config.toml
n_layer = 8
n_kv_head = 2
head_dim = 128
d_mlp = 704
activation = "swiglu"
positions = "rope"
attn_scale = 0.0884
tie_embeddings = false
parallel_block = false
init_std_down = 0.00565
final_lr_fraction = 0.0
seq_len = 512
train_tokens = 249900000
MLP neurons of a small language model. Each row is named by its layer, matrix (gate and up: input weights) and neuron, and shows model dimensions 160-255. Each number is 128 + 32 x the weight over its row's rms, rounded and kept within 0 to 255. Numbers have three digits each. A neuron's up and down rows have the sign that makes its largest values positive.
A block is one neuron, or neurons of one layer that tend to fire together. Before each block is what it responds to, as a language model described it from the Wikipedia text at the highest values.

Description: Capital S/R word starts. Standalone capital S or R (sometimes B) beginning a split proper name, code, or abbreviation, as in R+oger, S+anskrit, STR, 74 S.Ct.
L2.gate492:148106114061091145112124132165074076126126154127152100176155135134096183142171098030107107107140125149086137161126113093123086165126088150123113171192143134159139154138190123159111128144115140148160089158130101156145118106155170164112136165106100136165170142108072157070107193160157133112
L2.up492:125095099108151157095130103122091103127137131128095116119121093127095196088174144114160112078149131128072085174190132118126111172084088100153121142153141136101114143140120129096123114159151210136163128187141153149161137086171146154139134208077066087171114104116098075112117147132192102109

Description: Year digit after "2". The "0" in 21st-century years split as 2-0-xx, right after the leading "2", in dates, ranges and tables, e.g. 2003, 2010–2011, 2024.
L2.gate84:102123187158112170137058093131113104137094133119140062133111122121101182095107156133111083096125178135076101123158097195169135172102117155099139153082177106157172121077084120120060141132141075118091139126173072084098087112114148113164138131143182058118157110118094136181143112115094139108
L2.up84:080129177150084186130099144105103135123143107122090149179070091165060147171096136124070114167133130149160118066149163124095158128088184115184089098150179125102156079081159128074139187096119157132040111154132071165110098163126096121149166128202138095124123175148190146089106113086127094196

Description: Clause-initial subject pronouns. Subject pronouns such as he, she, it, we, they opening a clause after a period, comma or that, including pronoun-spelled word starts (he-sitating, We-imar).
L3.gate80:171151129135165106069087146113105110141121088065084146166138139114070159103154178097053133115164171187123117123119136115125093100168097105140124133138116176168130108102141175153100145118075138148070134072147132153121147152085120163127106137146072091115204146172176142167118135159156150093
L3.up80:182139144101122081073158154140102113171122140115101162123176159128063167105189138106084129099143185150150119174100166136101129127167110055148116082094148127153128130087123200168098153076124121097067158119154070186122141124063141111122077122122086134127119148141110197132056175195127118089
L3.gate267:128138080096152065112120126098182126144055128139092142099150175183134121133098143126149149062125109117079177114169144126126148059138116151101098155075145167177089151113163176072109140186101170099118125189128094127111138122105094081107098109067145057106120117121120207127117113150202091163
L3.up267:122099074126162099085119101101127154149130168188112163118114120175170137208126134140089115125152161107095072193153099149133136126120155098136135097127119111103152146098148140111172149090142150115170095106116092153117100088160113111147144149152124095102100141166135152097081111143186057155
L3.gate300:123106159109117113082110133157153052145106142125076109122161127141084144152118115136138150094168091131150148148183119132094152100144109138161182150177177149177184140092078159166138087123060152163108091112117104118113164063097118117055128154123085086108174123155087162177111153112130151089
L3.up300:163102064128085083099136094176171122184074134088060152128154120110125134168115108166117159089139045122149117152155179109152156147164097096155107166121160123124115155136087113130158135151085129105104076160129088147148148150145153095093131107094106134078152117137122179112106129109152160176
L3.gate351:147057043109126107189137105114125127095156130107122138038133101092115119105184128166131068057140098107125198128213143140106148097174197171147125139089173098171096125171107175132114191105101136150111113138123140122101142130100110114126086124081110082130116128172163194166126100126133123068
L3.up351:149084091124094085137155122132101132120105083068136137078146122100139093074204141158149150150138115130088180153153188116188149191163157124106075121171151145119175128133168138091185184101092133139148102150184150134131054145162093121170103150136132115156139171155098201126186178190085112132
L3.gate393:137140118096147136141062130108145145183119134120077082125106182174099110104147152170073152168092055177103134165119129161193139109146169116132100091138112062109204130090170163154091113073124077145146126096122106195058082138151135124124133127107129152106161140180202166042096115132128139115
L3.up393:104086096135156128145103120098170177152183088112108108103112134128099138116153139207049099123125047179110184173132131134158124142127115150147097095086122090108097160110156107093117149158148077060091133128128106176092115169139151153147141112121118098079122120122252192110103122154132127090
L3.gate406:117119110084132109127165117139113176128108066067101139160145104113055098109162131153095126135185121106098130145140081116145151168140142064125179117189101101138183142168190156102155145141052116180100090160117149110080094182173164098132173149142129063156166107104072150160109102179139155121
L3.up406:129120063169112144132112102180092153200123114137097190099165149130083105121100181165182111126145121112132140134195135102100137147169096106094134129128151127108139164090128167090102150104139143162072141127118097099107122129121110160125153175099110094156196128102135106138091133138144140106
L3.gate511:189158107095145083140106186080167120194045168152075132099161079106128102180130091148124120125110091161110127108170110094198189110096096108115173177125163152139091090100160116088131108098158079155120108125063136105078127118158150098117156107130098125156131089144149127095126118104116114153
L3.up511:161139068128156087143110157078125121183094147071102144102138073089151123099147138146087080123101083119117101147181078111186202137109112080116120151106187096113083107107116120064203153146126079086114125102103152086110105122157126083133123109064108119126112090080154121146146097096101107161
L3.gate583:138130103097150126149086090124174108155086111078118116126169113183050153129129099189146087140166165110141102171118127109112118155116106125094159165104102103144169143152151144162076147058092145138135109191099122160153157120146114085132058127139080154130100112102131151180137108069120153136
L3.up583:094146135149098059127184078085142139094143122107163104132140193125074126092063126162116055128081134093141118142108184157114153167136084065098120119115103090141105145120100148109139109097145108134112102079095080153206196145125113088157068131063089086090138113123164155165098105121115136074

Description: Infobox bullets and word continuations. Line-initial hyphen bullets in infobox-style field lists (before Party:, Died:, Position:), plus prefix hyphens (co-, pre-) and mid-word or mid-number pieces (Bro-ok-es, fre-qu-ently).
L5.gate49:093080115112074150190127157115138119073160149120086133173097134073146092139101124081107102152083131111124099118118129145081112094113164094096164129147055082131188122110119169120094102143119103154080165124119150099121106149080089108104143181118135080085146147107111141097120123118153165145
L5.up49:176083132107079134172178091134120125117112131153080111142139176067161106126103130105104096148096172105120131115068187091086107112121133148127158163131094127125140149075116122143106156111121098171108128108127114122080127206110118141190146077103126193079181123115195088149114171144175122118
L5.gate64:078147143149142145106134119118184141119094121104077110144171151136102152168108082142175132198105163095099109126141073093135129095162101111112193129153151171140174161103186104107157100123150154111106150102089182207100167162116122112145145122184106158096124095153127128058166122133129120130
L5.up64:146151128127118145105136130143099141095135147056153093162087150115153163150122120081076123074042146152130150108041184062075085132083137147114146122175118157083160143115108168076161126114117111155145133154123092124141084213093136130113097099091179123145094114119135154093136145128082142151
L5.gate176:115134133111105152173081162114123086096106145123101169136086148139129155140084090144147171124127108141116132144127142088107118148086130091163174134151183173165146102130050137075135052090138171105092164096138158107113186112135119105129142147075138085137151163117160153159099134110144100085
L5.up176:116124146127174165154152129145130051152152122124113072172126171100099097120170087099120128106104100061141141116117111114132135117143091115118113163085147128161165124125129089154147127144095101105138134133146166138152103166166115133125141118067069126122135148085143146114122148173078136079
L5.gate179:090083156146139146101180151092091163099113120156148144043119179128156100092089162161076117108140164138130082074155104100105107197166121055113090096080126069120133170127137132103096177067113080105143157091120178136141077126163126161158139130119160162155127121091197122122173131117182159107
L5.up179:101105115133142100115142145097130173143142141173155151135104138141116148132105180133069154109096125120070160096080077115097103152139107121159123080081124129127125155153131161125107132147100112132060088102148128097144076137108084173197160116144159120101125140125140065084211126117133106160
L5.gate281:072119136113129130099215111121116125155109090129132053130117128112141175156118165130085113115123162083207136167083150144127114137155127140111156126069111229117188128132107099143153105103067135088075161099136179119121132142142103062129159138146107097169152172164079070133122163079070184137
L5.up281:094155158123108147084083185111163087141141203117122099157122098143157178163110119151197171132137132159127097145090165165143179160131139101144141137185161138126124156119133172121143092112151185130099139089186039082092079136150101148087152097113094150102154114110097074079145102177141092111
L5.gate344:051155081076114191094129162131148125088126111165145141151121109147091063134126109104139140163092171108131098118138147188051135095180139138083138087155080086100141107193076134087117156107080162141111159118112121109078141132081063143059125153184116085132151156133123107118088104139131180133
L5.up344:099077079080096147098175104156089079100108077184142113075084066148112094052109117040121132151126093106119114154154150095159100106137154136116142129102116139159116180178075165136158139185133123110098210099133090101159100138168135076129150094155101101095130087142162100124168125161168144120
L5.gate410:039128176148108131086162097125146176091110163156077090181108107123147121200134134109163116072119109160090112141074128108113124147092102110090111153066093079098147111139134162117067084088119099139148154073138177161149150174105102088136124144100110116071104099127126091106098092155125086104
L5.up410:112122122133137148072195122093149150112133106182054098163159082133179153083124103145174117151039122161159102185098104147100141093110135128105121169130139115135070094109186188106126161108141069153159168084141178139135116122086064111120142088124121133058143105139155156136092170106138132111
L5.gate654:103184094091117123141128170139134081161097144122134105191150214130075140111133145189057134186167131140145155073130112133142127142133079140140155182108081078123128173164161169101140083130125092162106115172093195085109153170073059134091156172102162131102120141103127122098111100185075124133
L5.up654:101070079168107092175082191157153235146192109142140148105137123151083071177131156108128140138102108150087161132160144100099120112144128120086146162167142115151141090176145135150102156074073130162068158097100152136144179121131117116117180166144110053087144094118121062114132122115140143135

Description: Next-to-last number digit. Middle or second-to-last digit inside numbers in tables, year ranges and dates, predicting the final digit, as in 19'8'7, 20'1'7, '1'7.
L3.gate68:072149087072101169108107121110107058087128136146095098161134152119095120153127161080154152162088106118145155152074099115107114163180110125140149092165130147117186081140113146115162080093171074128065141079156134143126081121074099157149177157162095200182175147109097119113149147152087138091
L3.up68:105131164136147122079118123122059123114110113152114117148138099099142113083176102150136150114089146101114133173102167154124139088127081158111135140170156149090139102120074152078140132103110139159084125172154044117142128122151128161060096143137124148155123134131092117132094164155126142110
L3.gate185:156180149086081147118106178083071149114107121112061124119150150188139082098148144132127146132127087147107148100139089134135109104141093132094173103183102123120204090158130137087097121126108123184096129126143122136123090120140134194096095186083100120100164124150090148103129099179122127135
L3.up185:120165139087081113105107116140100130116179141105138127150109128136173102079126149105158103144141135110108136115141131126100128067150103146128219076151121080157172125150150141078131124120125135155105181144113125072177104062124138179095111166109116150112162122160106156133143155211169065156
L3.gate253:078160133171092112157155135102169155053136128134104101061199090173106076176165135109153147108118161105125068119125127147070119143109153145129191133131127115112110172128120142099099155130179143135134180153139086102117108159120144138074128171123023122132161143094163186142137097104110134059
L3.up253:066101160150078107121112136143127161111115116099171124143141128074152116195133129155157118170086117166112095146103225119147123153128114156152155099141167129068137134103060169148135157142182134148114161186145072155135121124166157081191172145133112151080066145114126140119076138082164100126
L3.gate368:189135133092047113086126125110102119153132126108122131162169085143152121110150070107175097158169149142139209141110119093096163156145141142167125123129198071076190158107095126139140169136154114118105158232125052094110181092101140161092095154143137172191184140119155133100102119115114164134
L3.up368:072154172115068111112065144106112101130144129170124155056140201088159100087128129184148152156064115160107132125157143108136097107060105132125155131192093134143119114140098099144134122153147134143168072094116105128133128194121091115117068106179137090194172105093169138141060094108082115129
L3.gate422:076143111053144106145113128121161076089067140158135074148133172120121125091174103094140103137078117060154148148099179075173073166102163090133141149097127167123180115137083124116109131117074069093079178215146095157115175158128156120137170142078089142136191125074162189125141133144143108086
L3.up422:075166074102136188163135140119099157106121115148124100152128135065114139113143097094108159129101158125133125147092133104111098152113129091162125122107154144147125089153071109090079082145159158109091150103190076149150075075122081134171128184145140110126144148116044180126071150188107195082
L3.gate453:174167090144099091190124121150152095152147138152168116120125180117136153139136127074166151149135132071085129160096123121116150166138136078145168155131135106056090121102141126081150116106079078141089119112140087063111060185153119143109097098130173141167130092114187193131124157154111095123
L3.up453:117149147164136159173147164139143108078155151085144138168085057134169137152099112145146162112115123086144092048103162111119137115173094151168130118059186156135084127152142128114109096141149116117114134121121165136146190115086136096071190102143151121154152145092101105123107119096156057122
L3.gate479:099147143162116101132158145114127153075104136139118124095169122117109093162171136080133132112074146144113102170098151050128121152090096135128106096209129135086167150088115115113161119146176093119129153147100128195122146154143200089138186165150090118096161171114104146111115119120077185094
L3.up479:089142114173138130094090200161117105122127147079112163139144135118090080150143152154129130131139105117126109104122154079105125101110104088182118101163148137063133132157069156062138133142160132142091185109123132193136099129110154147093134128180162100151116137130144125089088107169145158077
L3.gate698:129109142080107130169164155090182086149106116156158187085127181139100071101116148129177084179077165179137159144111105050096102102119123106166157109207101076159174133113132062126093126085139165122140097118074094176099158112120170180121148156170123153153111152088129155149135118115093111083
L3.up698:093139060110130179111165078195151104172169144127089072144111088162105099146106114085129160125121094128115101102136138169102114116111119098170122159116067102069111087154146108122164181170104105157157158099150129148148130197111136153080159101106076141101185072121159107189167130137156113121

Description: Word-start fragments, acronym letters. Fires on a word's first piece when a word is split into several tokens, mostly " s"/" p" (s|ize, p|otential, s|ought), and on "H" inside acronyms (CHN, DHS, WHO).
L3.gate311:149158178085111179135143116111158143127075105104115075168147092096133070085132076109126126145108125111083111127081080130130150174133106136152171141180161078137149105178230108164159137126075127147145080213111172149124149120201162117147160188125125068148169105177089145127165115149093119146
L3.up311:134132184158145079145144123125075095137149177116121107150105132127145093096185162170143148131178124192126166121127119072120104090115140091147133152134069118111140123121130131144142067176131070178134161092101173138167051214111110161115123081131163095125186065178161145190115097116160094166
L3.gate332:151105051147105108152155123120067155095164140142117144087181181119117091111125105139151154135192105147123185129142079136170085178144117122110118174203089124157117154140139160162112196172136139129138126152111050094084147101099139172080129127113145047233150216108113115155110150085130140150
L3.up332:154176177143120137083183111164139118119070097122130134166114099116160132101121160112084141130116163137081140142126129144127139141116113153159095119170097136112162124105173111048089170110113102088136164155147104131130110138150166157123091141082132165130157163088127136125133173138188125131
L3.gate358:154089124180161141116171116111060081108126211067144105144110115198135118146120094119102168134142150168129087146197133121172121124136105093145126146153136067085092109080147104083160132112167174114050167128175135139120113154128093207160146117139141092108143132182147158097079098098123154181
L3.up358:111151107150082094112142128117136103096162138145115064073062159088128148160124180163133150143108093107175149187138098126122152096182160173171094158119137187162143148118137084122144103149129152151171108091111070136131107131075070076072102097120086166160117190074158146059104159089159112162
L3.gate367:132201165100044083169087160150204091163146165148095076127165134119149144128132094135128166155107093091132100121096089156091135099155117166150181205174158072095105160103075127154092117144146112157095169086137109173134129122080103168165069103072144065141183075152128138143137119116113150175
L3.up367:130135123136097108171149118140153151133193182167112089178094170128175079138149131122130196131086089086187154134189125125082108190108093128086178136108111069169144113126120137189158161108134104117129125023157126142123103158122141044129068126080132153156129096088106128202138106094129153137
L3.gate412:156141088083121156145107144104159126115142143139034077196145092108105119153099085120171100152079112101085098149141134150137123154110121130156170111138190120092133101086112132161119132121108178131172102095112093153110112095069141108112149107125064100168144124174118119132104132093114197198
L3.up412:188156130074103129119144107118127084155148160120061135138106119063078136168134128146152076156095080116120115160168087182142113185117101109152139135105168122163138114123087136073149146145148143114112137082111186190078064127062173124131174155124052163102116099180125110082078180140154169179
L3.gate553:090140099077129144132132143169097147065116158118101168136123174106154143128114030114149112156119139195143131198153142114121084128134114080124147133132071149134105149156204115088139144121077157158202061122154121124070071134143135135151136149100170175117083071147103122083121169103114161132
L3.up553:133100112132093095160137135169109133094103128079081160227141124173094162153091089123171134152092113149099114122169122155152194119095137140116185163161168141071101140163174112099084122131204133107155145139136135118097178120144151153142115134078079165156085074124113118116145140122134144115
L3.gate624:149118149048092102172113162136108126108092128100100161162174083145059136101123127120127099121103128125115125149193103074120156160131137142116163147173151113134165158145103116160176094134083116129115081149141172185158153080151176174163104149132078085138145111123087129147132089153107159130
L3.up624:149109150112089147111149112128090098138136133131089151139149160151055137126128180136176145107110165145156121133151141068133156141125170134071110118149178113165146125105172133170166119132129166133128154156102175150142176098167086066121123144170191139157160088139086171112151149141104108125
L3.gate664:167185159119055164169107143156083172140164091159160162122084120114088185137124178101159121104178101115149131157152126088052145083119127147084132151131202098210130075123131113114074144125165160116109180119117105138111124099085135107112132103142108118167136143115101088131185160148143111104
L3.up664:151182140155079127110133107152049089135123092133100116111125085071138102138118167178090059131129100178163143160094124088111090152148084084116101160038154094152104174182135147124068140083166104095125127109151117139136111172133081154111144153130186183063149072114086114141157132134082072171

Description: Subject before finite verb. Subject pronouns (he, they, she) and auxiliaries (has, have, will) just before the main verb of a clause; also Preceded or Succeeded in office-holder succession boxes.
L2.gate508:112100097169125112153085156097160114144116150162121105163137155126074135060179101101120182180143104102077123144081096213119101116055114079105197123123141115168138118093080108062059145133158100089099178065139106156111177075072148107144158131108103082135079150112146151166156140134180150093
L2.up508:147123089133152103141049122132171120135162100099119145127131102149157143185157127114163133143108126130145110115184081157154132105134126098140118145128116126120112068075090190112144119092076136109153166105086114105141133109095202118107096128181163110120123101149062150156083168095156083149

Description: Clause-initial subject pronouns. Subject pronouns and relatives opening a new clause after a comma or conjunction, mostly narrative or biography, such as he, she, which, but.
L5.gate12:089140127112141135182100126057159102117098137151065086065151135178070137163166094103120118157161144160094129087161156087145130096187073085073172157172108078164158148100100144141108141132109136155118098114086136115157165137176148091120085131136088137181138144113121080046132128105107120092
L5.up12:153150156127175160171151086083133109137154131143118140083097135142137156091139125122122146138098115106090152135124210085118172126148156103175084144148120124150071191124095170115168154120155112151123094075109138101140138137170139111174069062176121160129121090101148152084147146092092124183
L5.gate30:086126073187145132094112136122178168162152128130109075133128146140117132113122127078163172111113167142095122151086107191141107076118089172098181133141114084168165107137172172136083042172105135114105131155191144108130105139085094098137149149106123133115128127108051120085135060135185164087
L5.up30:106134047185107104067126129147136161125134161084141126152131180134126134138162127178158192090097131108087110146062174107200110122110152112072123124128109119187129090181145148129116108160124137123181131211160098097120131151130119127134171165129106105157136122166052114111166143149207153150
L5.gate138:169098092165127112090168131150082098142122089176132101148135160124067109095112143174128108110091137142087133117088126057160164093113091179126117101210110118170155177069156135141165123108127087119168149172109096151155113098153158101153073191172101143140160099134155103117106118145180166108
L5.up138:149174112121080123139126092118178175183110148194158109102103073163104117116156130156084113061084128122134192092155099113154104090115108085087155141145113163154177139121192158108149147083109152144087173088166151167104097165182079143143073163144088091126198169137161128158122134141134077181
L5.gate214:092166116147113109144067151036146191106114186123142046167157109141126109122110175115115164120087107074157146079090108073088161161127077130076135130086154087190103126114127202147144135121165144121078194170163142132131133089177109117139098171149091087153140086106060044156138121168101116115
L5.up214:170170091097080207082094093104130136166170171189083133149105143127141100156133118145136133116189094132168111140094104127164152121127109112202123118096200159118126069151114123058148098082118106196075101109160081139086100058132105102119121113153101079115174192141170132112101126068175113113
L5.gate508:087156107094115086147126118126119142097119135057101082144120102183115166112133125136089080113105077156159152181122106116086154111113093086078131070101106167090113108102157164088103067128146181131106200192105136161139135105136117130129159134165112100131174164158096128146140146165107106086
L5.up508:146107107055135086106142079149101165135125132076173093131144106092103122161111159152116102108147146195123169103063085099109188133211119104160149083164128187103126087122137073160065112161083209168111186157112136094154146123115120136162175102097107089170143123153122200161115133140131121115
L5.gate566:094106081100117149176103108125189133109084200073106129121170149156137104113154119090139086143137213106086079093120154105153180075156155114077103141124164120158189163140152228138150135143143094124132137156140129155119118084150163135102142091136055124137131188177145158144102066154119157084
L5.up566:127123116173121074126133140152148084154139165086126145143115076099143191123124173136141092146113168124150169135136138139159162134121169102125156139167144167165137116111139145133104154197143081106193179180108113125148043149122116153140097098118118153076124130108092214136076146196139079082
L5.gate580:117134098126126104088148103128106137110094158073157157142160150138160133098144101068096199089122146117075090147123119139145121122184143125142151116124123179176141071123225168131105091134147138191124122085084124145123166079036107102136152128167131065114132089104131174175111123110145175058
L5.up580:112172097150115133103120123130182142114109106139055089122200111090125155169136146162126111131135151150160089113165116093150142119137158159079110055141112145102159191144152223137105142087175099182116142157125122157119100121130178130125102083100102068141126096156164150103165091112122150120
L5.gate696:095106117178156094132053078116143111089122120123116110125111160208072104165139129138148143070147176135111181108139143127155136082158159130080119171104139112153182118137158173198134113115121082114128108137129104093157185159140118111043171087111083140122145123141134123144147146170067142142
L5.up696:202154137114127140119113082139126096140102112128119120146086135100163144086124097155064133117153113074138151081183136098107152121094168094144163161129140107100150147154102142099134158125169094115150171117161084172110178076155146098139135110221130101145107157136092106146101062217106164113

Description: Inner piece of names. Word-piece tokens in the middle of proper names, mostly an initial capital starting a surname or team word, like Lisa R(apado), Thom(p)son, Tampa Bay R(owdies).
L5.gate53:104115088127170149073092165122136082076065117144102138163145141107096114160067129108130112143117154139095089154124174141143129184200147104131148179136140112117166148112141126153130119152103112158161113156128126101069109113079131136173120107091113224089094127158100140119123141144083133115
L5.up53:157148109240092144134123105075169154150125192139114152070216137116120064125188166145139096106185178112126160122149158150172105093113130102111074104132117126156194155049144119090202117102125119157181178144081164065120075097109081146146160121151118135072125146119084110153079095163084100062
L5.gate72:114118153117192113164131174112164144060114082079115119169156123099086151181134154108118088092160078182130135116101144113150092123168122089111129121126142098132146143151121145124147183073075073107090135131073139100087105161131116151147178109111136144079123127117061158117121163114107086103
L5.up72:123104147075058155166128175148114081107135056137140151179146110169107151145046142149139144119085101105139071153116144077103141164152120133196079136128177181107167201125122155104103113105131155125110103145183127131125152112193155098157104118077080165154128167098117122126131123128157153105
L5.gate118:117156141125109208172096118103149152057063179147128127178142147169098097168065125139179149129077162148133166058142132162141057158120142139151113130169118135116130136146140151118081113128122193171150109133144116088093132110210143171194155122152051164175175181139148130137128129182090115133
L5.up118:109161103135143138153120142114069104148111178101047046116156077128130141133144130106113120104133067130079136122122165111129123147117123156189172135113158110112125080093124111152106162154134090127127103128177135140156126149135187112126084099169110064171166110132164122160081112124122141139
L5.gate135:125127118082159082171107199122116111106104136099127073208133169138070108100073107185114107124111110148068103076131152136158124151187134109132072176176110173114056087142096122151100093142134179200079120080138104142070131132146172174148162069104129103118120126134134092083069157096109087073
L5.up135:115157127086089152174116180148096105139089134057168109089149139119123174148097158106144075160107190108093135113140169096096141188153177137139148137128103131139086177108101134130053139116093117206092086152168102144168150105178138121150105101148154135152151175116095092064135157185132089084
L5.gate233:103122103114171151128104126126119126101103164052128149123114159136149149168086161170158117183169141117124119162143126130138180140180124141140123119123139142140138173176104107143113158135129112190143121111088095137133132127106144168166147058093074164129104070126079095112140135092113144117
L5.up233:085168097108124119154130161107098066077076132081144118179152190089155121107145137134157095119175175168124131139105100135146087122134129147181162068093114165154116149122140165066203066149113142136088133122171091090061146101100179118158123072121106128117098140150113146163096150105141152104
L5.gate449:092127110039170162134102107155116169121111190147127127198146147179085093176122118069150105154113120149102141115098135092204147119125134179154060114199067144138096159118108155169126181185098146190095065053159096118136087135186124131141100169152070106194108182153138126130115126177094110162
L5.up449:207168106174114120179113115089102091099155140038142117122124155113136118152012141153169110177098182113118131120135104165144093157133100154161109102160092155158099155116124118100102128109093074124145147121124171104080104081133142198167086121095100184146111055052115083140113135143119144151
L5.gate451:100173116086166125160133133165160091177083108127174132216096122161167113081149147063112111160058152122162156103099117109104174168123089146169165148143177071153142145106142193118132089127097152147068117151134078101135121117077068150105110123137074061080105137152110019149145077164141126112
L5.up451:100118127125135135103101122141172094096080093125098196060138119137129128097089065165126128086097136175154146198036152141110129132147147165153139094196249110055106130185126113130101117130179164084154133180163121149116102066077116125149136139070134161155105136116146165149115135160159127166
L5.gate545:132107123141071152173133132175086181148142123156082128095178123086108131155147080096104120074159194109068109106154144087154202114108119116150174172074148109117173115112087151131090101163097120165139153139105136183110150132121171116128118133156061143122148110092103119112105121095147126073
L5.up545:174104127212124104171143063084080068094113113125106127114077123136106131116124194176122143147152102161181128220075153111111099101141109110127124118195071103066145106125114169121163081137140083102165182140133063105144143154062140157147124150154170158156083114070109131126109112150122106126